Weights of a small GPT-style language model, trained from scratch on English Wikipedia: MLP 1088 SwiGLU, capped logits.
MLP neurons of a small language model. Each row is named by its layer, matrix (gate and up: input weights) and neuron, and shows model dimensions 64-127. Each number is 128 + 32 x the weight over its row's rms, rounded and kept within 0 to 255. A neuron's up and down rows have the sign that makes its largest values positive.
A block is one neuron, or neurons of one layer that tend to fire together. Before each block is what it responds to, as a language model described it from the Wikipedia text at the highest values.

Years in date phrases
L8.gate28 [122 117 119 168 107 161 129 152 122 188 198 182  91 131 172 125 115 109 135 179  98 151 163 104 151  77  86  94 148  93 107 130  96 101 128 128  75 127  73 121  87 148 138 122 137 131 132 127 161 138 110 119 135 121 115 114 144 163 116 164 145 149 147  98]
L8.up28 [131 163 113  98 126 127  99 147  73 129 105 111 105 187 116 177 126  97 120 179 102 182 182 128 140  80  59 122 120 173 122 143 111  51 143 102  68 121 116 127 112 142 107 100 149 134 109 130 141 143 130  76 133 124 180 135 134 165 115 132  78  94 152  94]
L8.gate106 [ 82  86  89 145 131  79 136 122 148  91 141 130  78 190 129 144  94 117 137 134 123 126 179  79 122 131 147 110  96 158 122 143 136 164 123 121  62  61 125 132 133  96 105 122 191 119 139 143 140 175 113 155 129 205 144 125 114 150 167 130 135  77  97 107]
L8.up106 [139 135  99  90 147  85 110 149  96 136  58 141 176 101 122  73 126 132  95 114 105  96 124 158  82 133 133 139 106 116 135 123 187 106 107 101 123 111 115  77 124 117 125 120 172 117 120 106  69 148 130 105  51 149 121 208 123 165 134 113 107 114  71 141]
L8.gate128 [165 139 130 158  91 109 107  79 168 148 128 131 109 149 172  89 149  82  65 135 139 106 145  92 161 126  91 146 137 132 104 128 187 181 111  80 127 100 148  82 160 127 157 143 172  96 164 126 104 146 133  70 152 104  80 115 117  83 124 121 113  62  60 124]
L8.up128 [106  84  89 103 179  70  99  90 115 166  92 118 196  79 109  87  73  90 144 117 126  73 110 109 142 121 102  35 111  82 111 155 170 119 199 141 131 181 184 117 116 106 106  79 104 146 125 134 160 129 168 172  93 156 147 102 138 192  99 132 134 130 187 158]
L8.gate180 [141 155 171 157 125  82 107 113 154 135 165 176  90 137 105 132  93 145 130 145 103 123 140 121 159  94 131 100 139 137 146 131 121  98 161 171 162 164 189 139 142 103 152 176 107 175 167 149 181 166 108 111  88 177 160 120 134 140 148 122 191 146 156 106]
L8.up180 [101 166  94 104 118 120 126 111 121 154  91  68 161 170 135 101 149 107 162 150 142 186 113  78 142 110 120  95 107  94 100 129 121 108 123 137  76 223 166 170 172 110 105 115  66 115  70 139 152 150 120 137 126 119 170 149 166 157 106 127 109 168 106 167]
L8.gate302 [139  94 152 152 147  79 140 126 169  90 163 132 139 135 120  93 151 118 168 144 150 130 107 130 164 127 169 141 154 141 171 149 127 119 110 142 128 175 154 104  63 179 123 163 132 123 159 122 106 151 111 172  73 178 175 133  48 182  84 120 116 138 122 129]
L8.up302 [ 93 140 139 143 145  82 177 143 141 118 176  73 142  80 138 123  96 115 112 183 164 138 142  78 113  74 175 106  82 139 126 122  69  88 115 121 142 148 150 143 102  87 133 125 185 192 139 137  59 118 129 145  60 114 124 164 147  84 120 180 157  48 143 165]
L8.gate471 [109 110 107 148  98 112 108 126 153 102 130 117 157 103 137  79 100 136 142 115  98 110 179 133 107  91 136  83 109  99 112 122 141 114 130 182 107 122  85 119 145 175 118 136 111  91 175  92 105 169 154 139 162 133 164  81 124 145 139 156 151 108 101  88]
L8.up471 [ 54 127 166 145  46 149 142 148 152  91 134 135  61 117 101 158 113  91  74  96 141 135 126 125 132 142 134 163 139 106 151  96 115 141 138  93  87 149 193 122 140 103 107 121 124 110 141 171 117 136 118  72  72  57 128  88 148 152 168  70 131  66 108 121]
L8.gate691 [190 136 137 114 161  78  99 124 151 133 162 110  94 163 101 123 123  69 175 127 103 125 100 131 151 147 145  75 196  77 153 107 111  81 133 116  71 125 106  60 110 190 158 188 140 110 145 151 160 140 173 106 170 139  86 120 129 164  91 111 101 103  70 163]
L8.up691 [112 176 180 197 131 161  89  86 161 126 123 109 134 192 101  93 111 107 165 157  86 147 162 133 177 122 150  99 171  76 156 132 109 150 135  86 124 138 119 160 138 161 149 155 128 150 162 135 119  96 151 140 164 116 176 129  83 165 141 159 138 185  97 147]
L8.gate1080 [108 127  86 126 177  96  75 157  53 132 157  81 142 168 143 129 154 120 134 159 115 150 153 111 127 114 124 132 146 132  99  96 163  82 120 118  92 144 179 114 161 143  94 119 163 119 169 156 124 143 129 133  77 151 159  94 182 188 104 178  30 154 135 100]
L8.up1080 [ 99 135 134 162 119 169 148 148 149 156  95  94 165 149  94  68 161 132  65  94  98 143 118 126 169 169 118 166  90 178  59 160 149  83 224  94 125 118 131 129 140 131 140  76 187 153  98  99 120 132 163 117 163 110 176 162 142  95 122 135 115 149 108 162]

Parenthetical years after titles
L2.gate339 [135 137 145 176 101 112 168 115  68 105 108 136 164 116 159 132 146 126 111 150 155 136 114 155  80 111 147  73 116 149 166 169 118  94 153 152 121 107 164 197 133  58 120 138 134 146  93 109 171 152  92 140 144  92 127 106  63 154  80 112 153 145 115 143]
L2.up339 [106 121 161 155  98 110 199 106 146 120 111 131 135  93 118 150 163 130  92 110 159 139 166 190 139 119  94 101 109 154 121 223  90 179  91 128 186 168 174 125 125 142 170 144 132  89 174 108 133 131 155 121  91 169  98  79 114  96 160 182 103 132 104 183]
L2.gate424 [124  80 150 184 113  92 120  92 163 117 100 107 183  89 143 108 126 155 118 144 209 135 114  95 150 125 154 116 108 159 167 124 102 176 105 181 148 152 146 131 116 117  87 177 113 115 100  87 129 114 118 104 106 141 145  81 122  88 109  92 162  98  95 122]
L2.up424 [ 82 159 153 134 125  85 151 116 119 109  93 127 180  78 149  81 126  98 131  91 185 107  88  57 142 142 147  88  97 136 145 157  96 110 107 209 131 146 166 155 144 107  77 127 134 172  94 120 130 125 147 206 120 136 192  84  74 141  85  82 126  97 123 103]
L2.gate519 [126 132 185 144 160 125 133  98 187 123 123  90 177  88 119 147 124 179 131 144 147 143 102 184 128 130 135 134 170 109 120 142  90 169 138 210 168  91 101 155 101  58 136 176 110  90 146 172 107 131 109 129 140 127 176 161  79 131 154 111 120 108 104 189]
L2.up519 [177 196 123 152 110 139 132 134 171  96 162 130 164 101 182 139 135 137 147  79 127 154 107 127  61 111 166 167 187 110 134 132 120 217 107 102 166  79 106 163 191 145 131 127 113 180 118 142 150 192 121 101 132 208 147 140  72 136 124 146 143 103 162  95]
L2.gate552 [133 177 149 134  93  80 102 142 191 124 152 114 172  94 150 119 145 135 163  72 111 131 105 161  78 151 141 117 173 133 127  87 105 178 105 138 160  66  75 164 111 121 123 147  85 151 191 133 133 191  95 102 161 155 132 151 138 115 142  90 115  87 115 165]
L2.up552 [168 165 166 102  90  94 109 140 194 120 147 103 183  61 147 152 179 154 153 125 114 155  72 141 100 128 146 115 190 127 129 113  90 154 135 160 151  82  42 176 116  84 130 169  86 117 123 124  91 130  87 104 164 163 124 137 118 132 155 113 108  98 109 183]
L2.gate620 [145 151 156 150  66  80 183  70 134  93 101 108 147  80 115  81 179  94  98 187 140 159 112 170 166 126  79  89  98 110 145 170 190  95 111 157 131 146 137 129 129  86  62 151 162 127  91 111  75  86 101 121  66 137 173  93  60 147 106 159 122 178 145 119]
L2.up620 [141 150 116 182 117 101 147 102 100 136 170 134 188 121 157  26 169 103 122  76 166  87 126 115 127 149 124 128 113 127  86 122  86 173 181 120 143 184 132 161 170 132  76 100 145 126 129 115 162 117 108 129 146 161 120 130  84 123 102 148 119 103 143 144]
L2.gate789 [142  97 198 114 181  98 177 129 113  84 149 146  72  74 198 130 157 119 148 138 138 138 115 156 127 159 144 186 120 123 121 117 116 148  42 150 119 139 165 128 101 102 142  96 162 112 198 112 109  82 139 102 170 128 105 106 132 105 131 110 111 166 124 126]
L2.up789 [143 144 192 182 228 158 174 111 143 148 117 123 123 145 185  94 123 111 203 136 160 112 108  99 160 150 143 124  99 107 163 142 137 125  98 118 155  96 115 174  88  82 136 164 123 121 181 145 179 168  98 133 111 136 103 126  91 140 172 100 102 159 163 142]
L2.gate860 [176 115 100 231 106  97 154 132 102 119 128 125  50 140 167 119 166 132  69 110  91 117 110 143 131  96 140  72  93 189  86 145  53 141 102 100 148 110 175 135 139 164 116 126 159 127 181 123 178 143 135 100 178 133 155 110 155 131  91  65 142 122 149 141]
L2.up860 [168 126  86 169 105 115 136 119  78  95 114 164  87 119 186  97 132 134 104 106  89 103 128 114 130  89 128  60 109 174 106 146  86 110 118 153 138 112 206 138 147 157 119 146 158 121 178 150 186 141 146 105 207 129 168  82 188 162  87  70 170 107 151 101]
L2.gate925 [ 99 144 130 146 148 128 106 129 146  93  78 141 175 133 130 131 121 105 165 109 172 108 106  51  81 138  95 145 132 157 175 120  60 150  90 148 120 108 132 166 102 115 124 108 117 105 129  81 139 141  98 133 173 159 126  75 105 176 107 117 128 113 110 175]
L2.up925 [148 154 116  92 121 119 169 160 185 146  97 218 134 130 123 169 124 127  98 142  90 112 121 106 116 121 136  59 130  85 130 131 120 131  97 151 158 114 117 109 130 161  72 116 121 147 160 143 117 116 129 188 128 154  83 139  80  97 107 143 133  80 149 128]

Years in date spans
L9.gate705 [202 155 131 159 115 157  91 123 141 181 128 130 152 120  90 138 186 124 124 138 133 122  90 136 153 108 118 146  87 134  90  99 108 189 130 109 133  74 161 182 125 149 103 172 147 133 107 130 162 146  43 134 164 145 134 170 174 138 135 103 127  42  88 145]
L9.up705 [ 85 110 137 126  78 118 174 122 144 126 103 108  98 114 156 177 114 175  94 144  90  95  81 114 165 161 128 128 130 101 130  64 152 154 172 179 159 141 111 156 155 136 198  81 131 126 145 167 170 140 177  87 117  93 173 103  95  86 123 111 144 108  99  98]

Complement-expecting connective words
L2.gate30 [115 138 112 100 133 110  97 148 152 116 103  56  93 165 111 119 146 107 200 137 148 159 124 160 139 144 153  94 170 179  82 145 160 134  78 137 120 149  91 105 161 113 125 120 118  70 126 120  98 127 140 177 179 121 165 151 108 105 131 107 142 161 141 104]
L2.up30 [132  76  66 130 135 146  91 137 141 116 117 187 128 152 103 127 129 127 111 154 157 141 115 165 137 170 152  67 115 124 121 151 123 135 101 119 114 107  66 122 132 131 129 169 213  94 152 145 156 130 178 135  69 116 118 133 104 136 163 135 103 108 162 120]
L2.gate160 [175  96  73  91 123 192 144 135 149 136 153 129  63 119 178  96 171 116 123 172 118 119 108  88 163 108 159 125 144 117  96 138  46 171 102  76 101  66 121 107 154 105 132 129 168 126 151 167 123 152 112 128 145 132 132 111 148 137 170 142  80 119 128 126]
L2.up160 [137  76  80  61 118 142  66 166 171 124 162 149  56  87 150  75 149 104 140 158 182 109 144  82 158 110 163 131 161 130  97 127  89 165 112 148  90 108 126 100 139  66 154 136 153  90 129 134  98 133 137 116 129 114  82 140 148 133 158 133  87 105 143 119]
L2.gate265 [166 159  54  85 125 121 102 182 153 103  89 128  89 160  96 130  86  71 138 107 151 116 106 119 127 133 140 172 143 150 115  82 146 129 169 155  77 125 105 168 130 182 136 129 134  95 135 183 206 150 146 187 153  99 107  82 126 133  93 149  59 104 198 104]
L2.up265 [157 120  15 108  97 160 130 189 109 140 115 144 119 131  72 187  74  72 142 160 135 140 147 130 107 140 122 137 117 151 104 141 171  93 165 125  97 135  72 173  92 159 100 150  98  90 131 133 128  95 195 168 170  79 171  97  93 109 121 137 109 119 180 119]
L2.gate476 [133 106  91  88 164 158 102 125  88 121 132 130  95 162 162 106  80 135 157 151 143 162 153 103 174 162 177 137 131 186 136 101 157 132  97 146 124 125 159  72 145 123 145 130 138 105 129 151  87 111 178 109 147 101  94 160 113 131  83  63 139 129  81 123]
L2.up476 [ 90 116  86 153 162 190  75 149 137 107 174 121 118 177 191 127  94 159 185 123 133 180 148 120 185 133 147 255 195 116 109  83 110 167 162 143 156 102 152 116  90 166 179 121 101 110 123  78 142 148  96  91 145 111 133 141 137  96 114 105 154 121 160 115]
L2.gate532 [107  59 144 181 119 119 114 160 152 111  40 151 203 133 145  94 146  70  84 136 152 127 120  89 142 117 137 106 113 143  73 152 136  93 185  92 116 143 144 112 151 138 156  98 141  95 110 126  94 108 118 183 150  86 133 118 149 128  98 135 165 130 152 150]
L2.up532 [122 150 122 145  65  95  88 171 135 135  63 134 127 105 120 164  93  88 143 133 182  54  95 146 123 118 149 151 157  93  97  89 124  91 131 145 110 131 150  65 162 164 159  91 151 114 151 143 110 155 107 142 164  65 139  92 179 101  70  62 147 125 187  90]
L2.gate589 [109 144 115  62 121 185 170 123 111  78 166 231 142 176  86 124 107  98 100 146 154 158 165 139  80 113 130 124 101 114 118 125  99 102 166 103 183 124 121 119 172 138 199 114 133  74  88  70 119 143 151  94 117 183 110 143 114  92 123  64 156 112 106 119]
L2.up589 [132 116 122 125  98  99 118 168 169 167 106 128 112  79 175  78  53 103 111  82 103 121 102 112  99 164 100 174 138 128 140 128 161 165 101 130 118  75  94 112 123 151 147 101 158 144 125 145 168 125 119 156 102 109  83 104 154 103 147 156 120 103 165 144]
L2.gate715 [185 123 120 129 122 165 180 114 147  79 107 115 102 108 112 133 106 110  79 135 158 136  86 156 128 136 146 142 161 144 102 155  93  94 107 138 137 186 127 109 128 149 120 202 128 101 137  87 124 130 126 211 110 123 118 132  60 143 110 161 149 182 132  92]
L2.up715 [210 118 109 166 114  92 143 139 155  90 117 126 140 127 120  56  96 110  87 101 143 125 103 171 128 151 137 146 140 109 118 140 102 113 121 168 125 154 178 112 110 148 159 156 153 125 141 101 147 175 144 204 139 112 131 134  87 157 110 144 141 138 178  97]
L2.gate820 [199 110 128 113 105 134 151 108 140  46 146 176 134  94 150  66 118 101 122 117 107 135 152  74 165 166 126 145  57 117 147 158 105 122  90 118 110 139  99 120 126  80 116 150  94  69 160 112 134 110 161 128 131 121 137 101  90 206 111 181  57 163  92 109]
L2.up820 [141  99 131 151 148 207 116 157 123  71 112 166 106 163 175 102 163  99 149  90 156 120  29 135 153 141 171 126 104  84 118 108 108 158  97  69 119 161 150 135 182 128 130 144 123 118 169 110 150 184  71 144 180  92 123 123 134 175 102 126 175 140 161 124]

Years and numeric tokens
L2.gate239 [130 130 180  89 100  81 122 115 154  64  89 142 161  66  58  83 124 129 183 106  70  65 125  56 144 164 137 137  97 128 114 138 124 157  50 122 115  87 144 176 147 127  61 172 132  93 201 133 108 225  78 105 159 125 151  77 151 127  85 101 156 124 159 161]
L2.up239 [167  84 171  80 100  73 175  85 154  67 103 100 153  78  76  65 142 159 152 138  78 114 145  53 160 165 108 111  42 126 152 129 139 112  97 111 148 140 169 152 111 103  92 151 113  63 135  85 122 110  76  91 138  98 123  97  98 160 113 106 167 150  65 164]
L2.gate388 [145 135 121 116 219 151 125 139 126 143 145 150 113 134 166  91 161 155 104 116  95  62 146 109 145 160 158 156 107 113 162 150 155 139 144 143 128 129 114 131 150 116 176  71 179 131 139  97 172 150 131 139 155 143  80 153  99 166  86 139 100  72 139 130]
L2.up388 [161 105  71 146 187  85 189  89 112 125 120 105 145 118 124  82 186 190  63 154  82 128 111 102 139 131 144 144  87 121 158 148 171 119 134 143 151 147 139 164  97  86 162 149 134 127  99 100  90  77 138 152 115 141 159 171 110 173  65 144 114  99 165 149]
L2.gate510 [114 160 156  89 147 146 166 111 134  98 113  89 192 129 129 109 139 154 109 161 132 145 140 165 148 131 115 163 113 141 102 156 184 133 139 157 162 118 105 130 160  74  62 159 118 109 140 100 127 114 170 144 114 101 130 168 111 163 176 136 135 138 113 179]
L2.up510 [156 130  84 131 109  50 127 103 161 155 119 123  71 120 195 197 123 120 191 115 135  89  86 113 101 161 141 128 153  67 139 124 139 123 109  44  72 121 119 174 147 144 153 113 127 175 130 112 138 121  97  87 150 189 127 148 101 126 155  80 177  77 148  80]
L2.gate526 [ 77 138  94 110 156  81 150 136 104 124 152 156  98 124 115  98 182 154  97 154 131 140  92 113 137 146 131 106 155 103 133 181 165 115 113 119 163 118  98 168 162  32 147 156 164  99 104 113 106 128 134 129  45 125 143 150  35 151 134 155 123  49  54 176]
L2.up526 [ 79  99 126 209 157 100 133 178 113 153 157 117  76 136  89 148 173 145 110 118 130 124 159 166 113 163 128  70 171 160 137 158 154 136 112 100 108  53 109 117 112  93 120 148 176 112 117 136 110 177  69 164  83 157 166 119  85 114 141 135 125  54  90 137]
L2.gate753 [171  95 136 146 160 161 122 150 130  94 182 119 132 106  62 119 115 145 155 143 117 113 102  74 151 129 135 130 224 141 141 148 113 112 121 194 111 110 160 166 117 123  51 170 157 111 139  73 112 122 167 125  88 166  99 131 125 133 136 153 109 150  85 129]
L2.up753 [197 101 156 139 126 134 101 220  96 100 146 113  99 174 118 158 116 174 132 132  83 100 149  90 164 130 154 173 215 194 115 124 109 132  89 164  73  83  87 116  70 120  98 125 176 129 148 148 107 151 141 107 143 159  84  62 147  98 169 146  76 110 103 121]
L2.gate770 [115 135 129  53 151 126 139 115 156 133 162 168 117 111  37 126 169 206 172 164 120 127  87 133 113  94  70 138 131 104  95 186 117  84 185 126 123 133 148 139 138  84 161 127 137 109 141 166 102 127 131 124  94 138 183 115 127 133 176 119 188 113  49 185]
L2.up770 [168 135 146 153 128 197 104 174 141 162 192  92 109  69 141 109 133 152 155 164  99 150 112 148 135 121 125 142 134 137 163 155 179 110 171 136 165 123 168  85 133  99 225 138 120 138 180 182 125 172 137 130 144 170 114 127 104 167 139 113 177 168  77 136]
L2.gate857 [117 147  90 124 136 120 167  41 120 106 144 124 119 117 139  93 167 144 112 222 139  93 130 132 113 135 145 133  84 113  89 204 145 117 181 154 135 155 108 167 141  95 119 101 157 120 116  83 123  84 179 143 117 112 183 114 125 173  84 129 151  96 117 151]
L2.up857 [115 173  90 148 152 135 117 165 127 157 145 141 107 179 106 128 101 148 142 132  94  80 178 175 109 122 179 109 137 146 119 121 190 150 117 114 107  79 112 149 129 156 154 121 106  99 162 127 115 131 100 105 185 119 120  98 125 131 136  61 115 129 157 109]
L2.gate940 [ 88 149 150 149  58  81  80 153 111 105 109 188  81 160 146 118  60 134 183 153  49 123 152 161 121 106 162 173 149 106  75  98  95 162  96  95 134 138 130 136 111 127 163 147 107 178 138 167 157 183 121  93 173 154 117  93 172  51 134 104  95 160 143 114]
L2.up940 [109 152 153 183 104 106 134 142 177 115 117 183 142 103 104 147 110 178 149 156 117 138 216 128  91  81 134 114 142  64  78  69 126 144  95 146 162 165 109 104 187 144 132  90  85 176 147 150 136 127 201 141 172 142 123 118 123 102 136  80 133 145 186 116]

Word after "the" before noun
L8.gate120 [ 93 182 172 190 134 145 161 116  82 197 134 165  68 151 129 136 158 137 134 179 166 138 134 119 120 133 119 156 108 129 150  88 135 111 165 154 132  95  36  51 135 143  59  97 128 105 121  78 125 136 101 156 156 173 174 157 121 101 106 147 129 151  63 119]
L8.up120 [ 87  89 151 176 202  92 117 101 132 140  56 165 126 107 106  66 143 151 121 140  64 113 116 130 102 108  86 121 176 120 177  95 139 116 142 115 129  87 111  92 117 122  70 133 145 171  93 145 107 131 114 124  99 133 182 149  82 143 184  68 111 188 112 178]
L8.gate378 [190 162 125 128 110 136 105  88  92 124 114 168 109 153 136 132 163  93 162 148 123 147  75 109 143 154 139 166 101 105  76 132 118 121 126  88  57 109 171 173 131 128  40 154 120 104 145 129 129 168 138 148 144 143 137 124 136  96 145 112 119  98 173 117]
L8.up378 [135 199 139 177 130 125 142 145 180 132 106 114  82 110 163 126 126 121  99 133 163 124 154 140  33 159 130 107 142 149 147 158 132 179 173 170 141  85 113  69 160 128 168  81 147 149 173 124 147 119 123 112  81  64 126 166 116 153 116 126 111 119 119 176]
L8.gate555 [163 183 136 156 136  92 103 105 102 175 166 117  61 138 139 169 190  98 157 101 121 123 164 139 149 158 121 170 111 119  86 117 104 152 160 123  79  90  82  99 162 129 119  54 142 119 144  99 131 152 128  98 147 137 103 182 115  93 115 141 106 105 128 176]
L8.up555 [172 119 106 158 102 114 112  83  87 119 153 142 145  67 151 176 114 197 143 142 136 126 138 118 161 132  81 116 110 139 245 138 230  79 142 136 131 109 117 169 149 106 100  61 106 116 149 137 117 133 101  88 144  75 122 157 135 115  89 181 142 113  65 159]
L8.gate628 [117 167 155 177 150 163 129 118  67 180 144 146 149 210 157  91 167 125 126 176 174 129 116  66 116 123 186  93 142  80 180 131  98 117 140 107  65 142  86 150  88 162 168 100 153 101 139  96 142 140 140 136 159  70 135 119 125  88 139 110  72  88 119 107]
L8.up628 [119 127 132 167 116 145  92 171 113 164 105 102  60 179 106 119 173 116 137 127  86 111  98 113 136  88 162 115 166 111 130  86 164 148 112 136  92 152 101 139 197 149 126 119 187 147 109 178 155 120  81 139 162  84 176 167  93 130 103 107 144  60  99  73]
L8.gate844 [163 173 126 165 126 121 100 129 122 140  82 152 123 167 134 103 146 180  91  84 143 111  82 106 135  96 181 182  79 128 131 123  72 157  87 106  58  92 197 116 115 126 100 163 109 140 165 107 109 154 110  85  53  96  81 133 142 109 112 123 105  94 110 106]
L8.up844 [123 129  89 113 119 153 104 126 119  99 125 133 156 102 173 136 114 138 122 161 131 130  95 139 144 138 149 110 104 117  76 117 162 110  94 160 162 117  93 123 129 165 172  57  83 149 147 177 145 137 100 120 186  93 125 106  80  75 146 107 161 101 162 138]
L8.gate845 [110 103 132 124 106 185  66 132 137 176 133  90 159 143 122 174 126 161 168 101 152  38 136 123 112 139 159  79 142 108 119 112 119 116 141 125 120 104 150  76 123 152 151  96 129 192 115 152 125 161 136 117 176 116 135 190 118  87  98 165 146 194 146 101]
L8.up845 [220 131 105 115  87 149  84  99  80 162 115 133 121 111 161 141 144 127 164 133 132 127  98 195 150 159 103 133  54 141 115  65  35 119 133  87  84 172  87 139  80 133 151 185  72 148 187  91  79 121 189  77 115 140 149 135 160 125 122 151 151 115 109 140]
L8.gate853 [190 203  98 177 106 165  90 143 127 158 147 188 146 117 132 116 166 113 116 147 123 110 173 128 118 128 118 180  93 155  55 154  69 140  90  88 104 145 137 105 129 121 150  86 160 131 139 151 133 184 130 159 139 110 105 171 122  65 107 111  97 103 101 153]
L8.up853 [ 85 189 125 102 188 133 144 116 159 134  85 185  89 109 123  68 121 171 167 199 166 120 138 119 139 104  74 129 120  95 143  95  99 113 108 113 209  98  92 174 133 115 145 207  89 155 142 107  94 125 114 163 131  79 150 122  52 139  60  98 146 140  94 120]
L8.gate994 [140 127 157 173 126 171 139 114 109 159 113  97 167 164 107 162 159 183 151 167  79 111 103  81  67 152 127 131 182 120  94 131 167 154  93 148  74 118  77 112 120 167 103 118  57 120 150 149 142 162 147 132 143  84 149  98 152  81 153 184  66  62 133 139]
L8.up994 [149 156 136  69 152 171  80  86  76 147 101 103 142 186 120 142 167  95 128 125 113 112 155 172 115 189  90 137 122 110 103 140 133 125  76 139  67 130 130  95 146 121 124 124 110 157 149 109 136 121 113 110 141 114 148 133 116  53 130 115  95 136 158 142]

Field separators after names
L9.gate722 [111 115 144  97 149 158 106 166 165  96  69 142 112 121 153 171 164 157 128 106  79  99  95 108 107 118 111  70 133  90 114 111 100  90 126  92  98 117 125 103  99 151 169 151  90 179 156 214 147 175 140 173 192 162 123 112 128 172 136 156 157 146  80 132]
L9.up722 [121 165 149  93 143 130 102 167  70 106 177 119 128 166  74  74 126 142 126 116 166 145 141 117 165  94  92  95 159 114  77 104 106 114 189 120 125 115 143  78 159  87 102  96 108 153 130 121 117 132  83 130  87 135 136 182 161  84 160  86 142  84 111  88]

Determiner-slot reference adjectives
L9.gate389 [143 146 125 112  83 153 126 122 103 165 166 111 133 176 176 151 176  76 154  82 142 119 115 127 127 115 153 108  93  91 105 157  83 163 190 139  69 141  87  97 136 177 131 155 120 154 140  94 201 135 129 119 200  97 108 167 159 115 128 163  92  96  98 115]
L9.up389 [106 171  45  87  47 154 108 118  94 177 139 115 150 140 102 147 131  84 134 122 163 153  51 184 134 149 116  88 129  47 126  84  57 111 141 105 135 129  78  79 124 195 111 166 154  98  80 110 153 124 129 124 198  55 143 107 120 138 185 115 155 164 124 133]